config = dict(
    head_dim=64,
    d_mlp=2304,
    norm='rmsnorm',
    norm_eps=1e-06,
    optimizer='muon_variant',
    lr=0.0176,
    warmup_steps=39,
    decay_fraction=0.918,
    decay_shape='linear',
    doc_mask=True,
    train_tokens=1131000000,
    dataset='wikipedia_en',
)
MLP neurons of a small language model. Each row is named by its layer, matrix (down: output weights) and neuron, and shows model dimensions 544-607. Each number is 128 + 32 x the weight over its row's rms, rounded and kept within 0 to 255.
A block is one neuron, or neurons of one layer that tend to fire together. Before each block is what it responds to, as a language model described it from the Wikipedia text at the highest values.

Opening / beginning words. Word endings or whole words that mark a start, such as opening, opens, launch, beginning, establishment, with weaker hits on verb suffixes and hyphens in compounds.
L5.down87 [121 135 163 112 122 125 127 108 156 113  88 195 131 117 118 132  96 111 182 179 150  97 172 105 186 134 114  76 116 139 104 118 182 117 132 133 113 140  95 120 126 167 147 146 140 143 112 140  82 148 127  74 166 103 174  87  78  98 118 180 135 169 144 146]
L5.down660 [128  98 174  64 132  85 108 100 105 141  89 111 108  95 115 109 104  95 185 101 131 153 143 108 145  87  87 131 155 128 195 114 181 127 152 134 102 147 115 138 130 175 129  98 132 154 118 109  94 113  77 148 145  82 141  77 125 104 151 148 105 223 183 124]
L5.down939 [124 112 160 113 136 157  55 119 131 142  91 111 146 110  94  90 132 158 134 120 115 146 139 130 188 122  55 143 125 164 126 148 121 155 109 125 146 160  93 123 174 170  60 144 158 159  95 137  73 123  93  89 150  74 141 147  79 127 127  89 114 170  95 103]
L5.down1242 [121  98 158  72 142 149 191 134 120 103 146 142 108 173 142 118 104 154 158 112 112 147 123  67 139 157  98 108 105 128 149 149 119  81 134 102 132 139 122 159 160 100 141 133  83 109 138 187 122 116 137 137 103 145 112 108 115 144 161 137 169 186  74 123]

Mid-word subword fragments. Short subword pieces in the middle of a word split across tokens, especially "f"-containing pieces, such as fiv-ef-old, moti-f-s, forti-fic-ations, hi-at-us.
L6.down370 [203 135 137 111 129 105 103 168 109 113 194 124 124 117 158 132 148  80  93 125 145 160 104 105 118 127 161 120 141 153 146 111 188 153 141  74 187 140 170 125  98 129 142 100  47  55 166 135  99 148 178 124  84 150 143 169 116 165 151 160  77  97 159 165]
L6.down378 [152 139 155 130 110 160 102 157 127 142 105 115 102 103 135 141 128  39  88 116  87  94  94 124 113 115  48  99 129 132 111  91 118 116  95  97 171 107 121 127 125  98  91 140  56 147 112  95 148 137 135 124  70 187 121 122 159 132  75 177  84 121 146 167]
L6.down481 [159 107 120 111 189 124 106 145 122  78 156 152 147 166 154 143 123 102 104  78 107  55 150 100 186 144 138 167 147 121 194 165 124 160 129  82 113 121 115  69 139 136 139 110  89  87 116 150 159  92 102 124 150  79 122 118 122 184 155  43  60 148 165 109]
L6.down839 [149 105 174 126 117  63 128 140 155 140 138 117  92 113  99 129  59 165  53 132 101  93 105  54 142 235 104 156 156 110  93 136 163  93 141 151 149 136 178 109 160  84 152 100 125  86 119 148 130 114  81 147 192 154 129 175 175 157 116  70 148 111 117 158]
L6.down1269 [133 142 118 131 152  68 158 190 114 152  87 143 127 112 180 140 121 188 141 152 154 109  92 103 117 179 131 172 105 116  96 106 167 126 110 100 124 128 125 164 150 139 123 109 104 135 126 117 104 129  96 122  92 114 138  79  70  99 132 163  79 161 134 158]
L6.down1618 [ 91 127 189 121 129 108 110 130 155 133 102 163 149 151 167 158 105 209 162 129 127 116 109 170 102 213 114  97 184 151 126 139  93 119 104  83 131 101 106 159 101 108 132 134 160  90 139  45  99 120 133 122  85 179  71 121 158 126  96 167 136  50 148 121]
L6.down2216 [140 156 147 128 188 128 116 139 145 168 138 183 117 132 191 209 118 149 119  84 196 132 136 141  81  91 133 143 112 155  56 158 171 154  85 100 157 150 212 135 149 106 125  61  97 104 111 105  78 157 145  96 128 168 139 102 182 144 127 146  89  81 130 131]
L6.down2252 [137  86 188 113  75 194 139 151 151 138 117 189  92 120 144 169 110 130 110 119 151 119 163 118 209  91 138 137  83 144 120 144 107 121 118 121  79 156 156 123 133 118 132 137 133 134 134 167 131 102 119 134 151 108  89 185 139 147 126 107 115  60 114  82]

Counts and positional quantifiers. Number words, digits, ordinals and "end" right after a determiner that mark count or position, such as end of the season, two years, first half, a 2–2 draw, and the hyphen in three-star.
L6.down400 [144 155 135  54  93 153 143 187 118 108 169 225 172 170 129 165 123  80 189  87  36 141 160 127 142 163 114 100 141 202 134 164 127 142 108  70 111 139 107  65 159 188 104 115 166 137 161 113 111  63 140 151 163 106  85  90 129 133  60 130 128  67  99 131]
L6.down492 [107 126 174 130 135 144 140 191 158  98 157 137  85 107 146 120 159 162 161 124 145  91  85 126 111 133 157 113 129 184 136  99 123 122 123 127 105 146 140 117 131 151 141 121 131 143 165  42 110 165 114 167 186 142 110 125 130 109 147 153 112 225 142  60]
L6.down752 [164 111 150 165 130 139  72 147 127 110 119 126 157 131 121  83  93 116 153 184 145 130 127 142 136 143 117 120 155  69 125  88 125 149 129 152  58 132 121  94 107 104 160 129 154 153  88 170 148  96 157 139 167 142  96 111 114 100 107 166 129 143 127 108]
L6.down875 [107 178 184 121 106 102 117  87 109  94 141 148 125 125 159 162 119 130 105 129 169 155 161 135 135 116 115 166 133 111 115  84 149 165 198 129 124 155  80 111 173 144 116 126  89 150 156 116 125 103 200  95 156 128 147 172  83 126 104 146 133 135 135 129]
L6.down909 [110 118 129 126  74 102  54 129 113 146 109  99 126 102 122 122  76 152 117  91 150 168 153 102 153  60 155  84  92 125  75 133 148 103  72 189 118 102 126 176 104 117 122 182  68 194 105 127 103 103 126 124 109 111  88 125 126 148  90  87 102 132 140 150]
L6.down1666 [ 93 181 149 144  74 145 133  86 165 135 141 120 116 126 130  97  78 118 150 122 117 156 107 175 122 115 118 128 178 141 104 168 137  88 124  99 124 118  67  58  95 176 116 131 155  97 112 124 130 136 172 127  98  96 171 122 100 139 154 149 101 161 102 128]
L6.down1692 [163 127 102 140  68 110 178 104 154 108  69  84 163 201 193 111 108  99 111 115 107  61  98  85 128  76 129 171 150 121 128  94 121 161 139 117 155 189 139  94 137 104 117 180 102 141 102 106 192 145 108 159  93 112 131  95 146  94 142 169 161 123 109 142]
L6.down1704 [ 99  93 104 140  99 127 101 133 193  84  86 170  91  91 188 100  73 125 153 195 132 101 106 138 159  82 156 146 163 102 110 133 113 168  76  75 126 173 127 135 139 169 140 114 213 144 173 159 139 148 130 114  75  98 130 132 117 141 134 117 121 172 159 138]

Word-completing subword pieces. Middle or final fragments that finish a word split into several tokens, often just before punctuation or a suffix, e.g. af-fair-s, soc-cer, Dres-den.
L2.down511 [ 88  86 124 166 146 113 142  83 147 121 190 123 150 126  79 113  95 106 132 101 110 115 116 150 128 123 195  88 172 188 126  98 151 141 120 130 108 114 101  17  91 149 112 119 117 168 164 159 102 141 165 134 103 102 142 105 130 144  84 155  83 150 129 126]
L2.down1427 [202 128  84 168 142 101 138 179 134 142 142 136  91 111 128 111 138 133 115  82 154 151  84 104 134 159 131 119 166 150 139 125 131  82  83 157 143  91 112 106 135 147 154  90 125 183 105 104 137  85  80 153 187 146 156 156 139 133 121 134  84 137 175  50]

Mid-word fragments. Middle fragments of words split into several tokens, after a short prefix, such as im-prov-ements, em-bodi-ment, acc-ur-ate, Comp-u-ter.
L5.down42 [136 172 182 137 181 109 103 158 119 107  98 151 145 158 146 160 108  78 144 137 117 132  49 108 117 135 144 156 160  99 134 128 160  98 147 177 139  87 142 120 105 106  57  79 184 151 162 102 127 146 129 133 100 102 186  55 174 135 122 138 178  97 145 102]
L5.down672 [121  97 108 136 128 131  96 145 186 104 108 158 185  84 138 152  71 164 157 147 105 153 118 136 149 188 135 135 161 182 147 132  98 127 107  74 105 168 101  95 115 170 117 146  86  69  91 155 134 124  41 103 140  73 161 124 136 131 111  79  95  74 160 105]
L5.down688 [165 117  80 150 105 143 108 145 106 117 156 111 151  97 106 178 121 165 126 140 128 123 109 108 141 154 147 125 112 112 168 119  71 105  64 153  76 156 131 156 183 172  67 149 116 205 157 174 159 205 130 115 149 148 140 120 114  88  75 158 157 129 107 135]
L5.down1111 [ 81 150 132 124 132  66 135 125 103 189 139 125 114 114 161 116 134  67 141 148 148 137 185  88  74 138 114 145 123 162 196 139 118  95  70 172 188 106 143 133 138  67 114 116 144 153 114 157 156 107 136 231 155 121 119 108 153 126 107  92  84 129 178 115]

Before occupation or role nouns. Function words and modifiers just before a job or role noun in biographies, e.g. "worked as a", "chief of", "training as an", "translator and".
L6.down298 [ 95  86 133 137 127 161 174 135 105 146  98  98 131  79 107 133 130  84 117 139 133 165  69  82 184 109  89 138  82 150 125 116 105 143 157 143 182 130 183  95 106 177  68  94 117 144 129 123 150 149 174 119 124 129 107 149 108  64 111  71 103 125 156 136]
L6.down770 [113 166 154 152  85 127  99 150 115 101 157 120 126 137 180 122 124 104 111 157 116 147  87 183 108 146 106 131 110  96 123 106 166 157  51 122 171 127 115 111  96 136 137 139 154  80 154 150 131 133 164 125 114 102 167 181 180 162 191  88 180  76 168 115]
L6.down783 [191 116 182 157 116 122  76 144 149 161  92 196 151 158 102 157 186 178 105 137  92 149 117 153 110 132  98 131  65 141 119  94 141 136 103 122  90 125 171  34 198  84 167  85 155 165 126 207 121 111 145 148  88 116 106 149 154  94 136 101 123 125 112 120]
L6.down866 [124  90 151 110  93 133 125 177 195 109 189 115 103 153 106 139 129 170 158 126 144 120 101 145 137 141 137  90  44 188  62 102 162 167 117 162 139  91 105 163 118  78  92 150 116 178 159 129 118 100 197 105 117 120 163 161 110 109 120 126 102 103 169 118]
L6.down1076 [171 124  91 104 123 201 130 151 113 115 113  97 103 119 161 140 186 143 182 169 159 142 117 148  62 144  94  90 144 182 194 101 171 136 142  89 155 159 110 130 142 148 185 153 121  97  74 135 159 176 135 171 144 160 103 109  70 167 121 134 219  96 137 127]
L6.down1241 [121 133 109 150  97 158 159 137 111 151 152 125 117 120 119 114  96 148 116 117 156 106 129 137 162 127 102 182  95 165 210  55  66 102 123  97  80  82 111  85 124  63 122 136 123 193 128 180 140 146 137 179 154 108 118 146 133 193 169 114 117 144 121 180]
L6.down1712 [138  90 105 170  94 167  89 184  81  59 179 143  88 114 113  78 122 170 122 158 148 172 139 125 105 137  85 150 102 198 171 168 126 140 127  74 135  76 110 185 108  99 139 155 111 125 197 159 123 121 150 176 119 107 153  75 112 211  70  84 127 131 127 102]
L6.down1891 [107 117 132 174  37 170 116 112 178 109 160  98  84 146 104 177  86 136  95 145 150  85 119  92 150 115 128  73 107 184 191 174 183 134  86 109 164 132  97 149 134 163  75 121 174 112 108 173 103 107  97 100 179 132 202  95 141 128  99  54 163 113 125  79]

Role or position assignment. Words just before a person's role, title or position, mostly biographical, such as appointed, as, designated, considered, played, role.
L5.down83 [139  38 106 188 106 140 140 143 118 105  74 159 115  89 161 122 133 116 148 130 102 178 152 120 150 112 134 127  85 158 118 153 116  99  88  99 155 134  13 122 135 105 181 137 137 144 147 102 126  99 112 107 135  84  83 131  95 112 132 161 157 115 132  93]
L5.down570 [110  75 119 181 114 126 171 139 160  96  68 104 136  61 180 101 215 176 127  96 162 195 174 168 151 102 114 108  97 156 143 102 110 134 121 124 166 148 100 172 104 150 168 124 120 125 138 160 180 126  70 147  87  98 177 138 156 165 143 148 125 117 116 112]
L5.down1227 [115 196  93  94 109 163 126 137  73 174 122 150 179 131  90 117 163  95  92  89 131  88  92 171 108 155 103  44 115 196  98 135 135 167 163 106  93 159 174 114 146 116  75 137  96 172  99 145 108 128  48 128  98  89 163  91 132  99 106 124 129 171 116 145]
L5.down1757 [164 110  94  95 125 155  73  96 173 106 161 139 138 165 105 194 121 200 159 113 139  97 169 127 111  86 120 132  55 112 190  89  95 147 102 125 149 139  42 127  79 118 114 132 112 163 199 167 145  77 108 159 127 137 105  99 183 141  93 166 131 138 133 147]

Head of / role nouns. Mostly "head" as a leadership title after "the" or "as", as in head coach or head of a department, plus similar role words like rising star.
L2.down76 [134 161 188 141  92 150 124 136  51  93 113 114 137 182 159  84 176 161 161 108 121 168 177 138 110  66 110 138  93 138 174 120 137 119 131 149 103 135  97 172  93 166 118 111 181 213 105 118 132 162 126 152  81  95 181 119 159 184  57 169 125 111 122 100]
L2.down1150 [164 154 111 152 111 140 130 136 164 144 159 107 124 125 101  99 125 140 114 135 118  99 136 173 159 100 174 121  97  99 147 124 141 206 122 166  92 123 102 181 149 139 176 112 147 183  94 119  75 113 125 110 128 128 126 112 164 119 130 131 118  87 146 132]

"end" word fragments. The piece "end" as an incomplete chunk of a longer word, e.g. endometriosis, endorsed, Superintendent, Nintendo, descendants; weaker on other opening fragments such as sp (span, spite), ex (express), curr, refl.
L2.down23 [118 197 127 131  97 102  92  92  87  77 147  97 138 150  39 119 123 127 164 141  36 199 147 118  86 143  80 119  98 168 146 150 140 122 111 134 176 126 123 132 123 162 146 109 147 113  69 154  65 121 179  49 147 110 149 171 165  58 194 144 133 164  88  87]
L2.down2113 [133 137 160 165  88 109  76 175 134 137  88 166 111  70  97 110  84 137  79 113 162 125 139 155 137 114 139 120  79 159 218 125 114 147 143  82 156  91 137 110 117 119 154 128 130 172 117 111  81 129 135 169 139 148 200 170 125 153 170  94 108 114 155  71]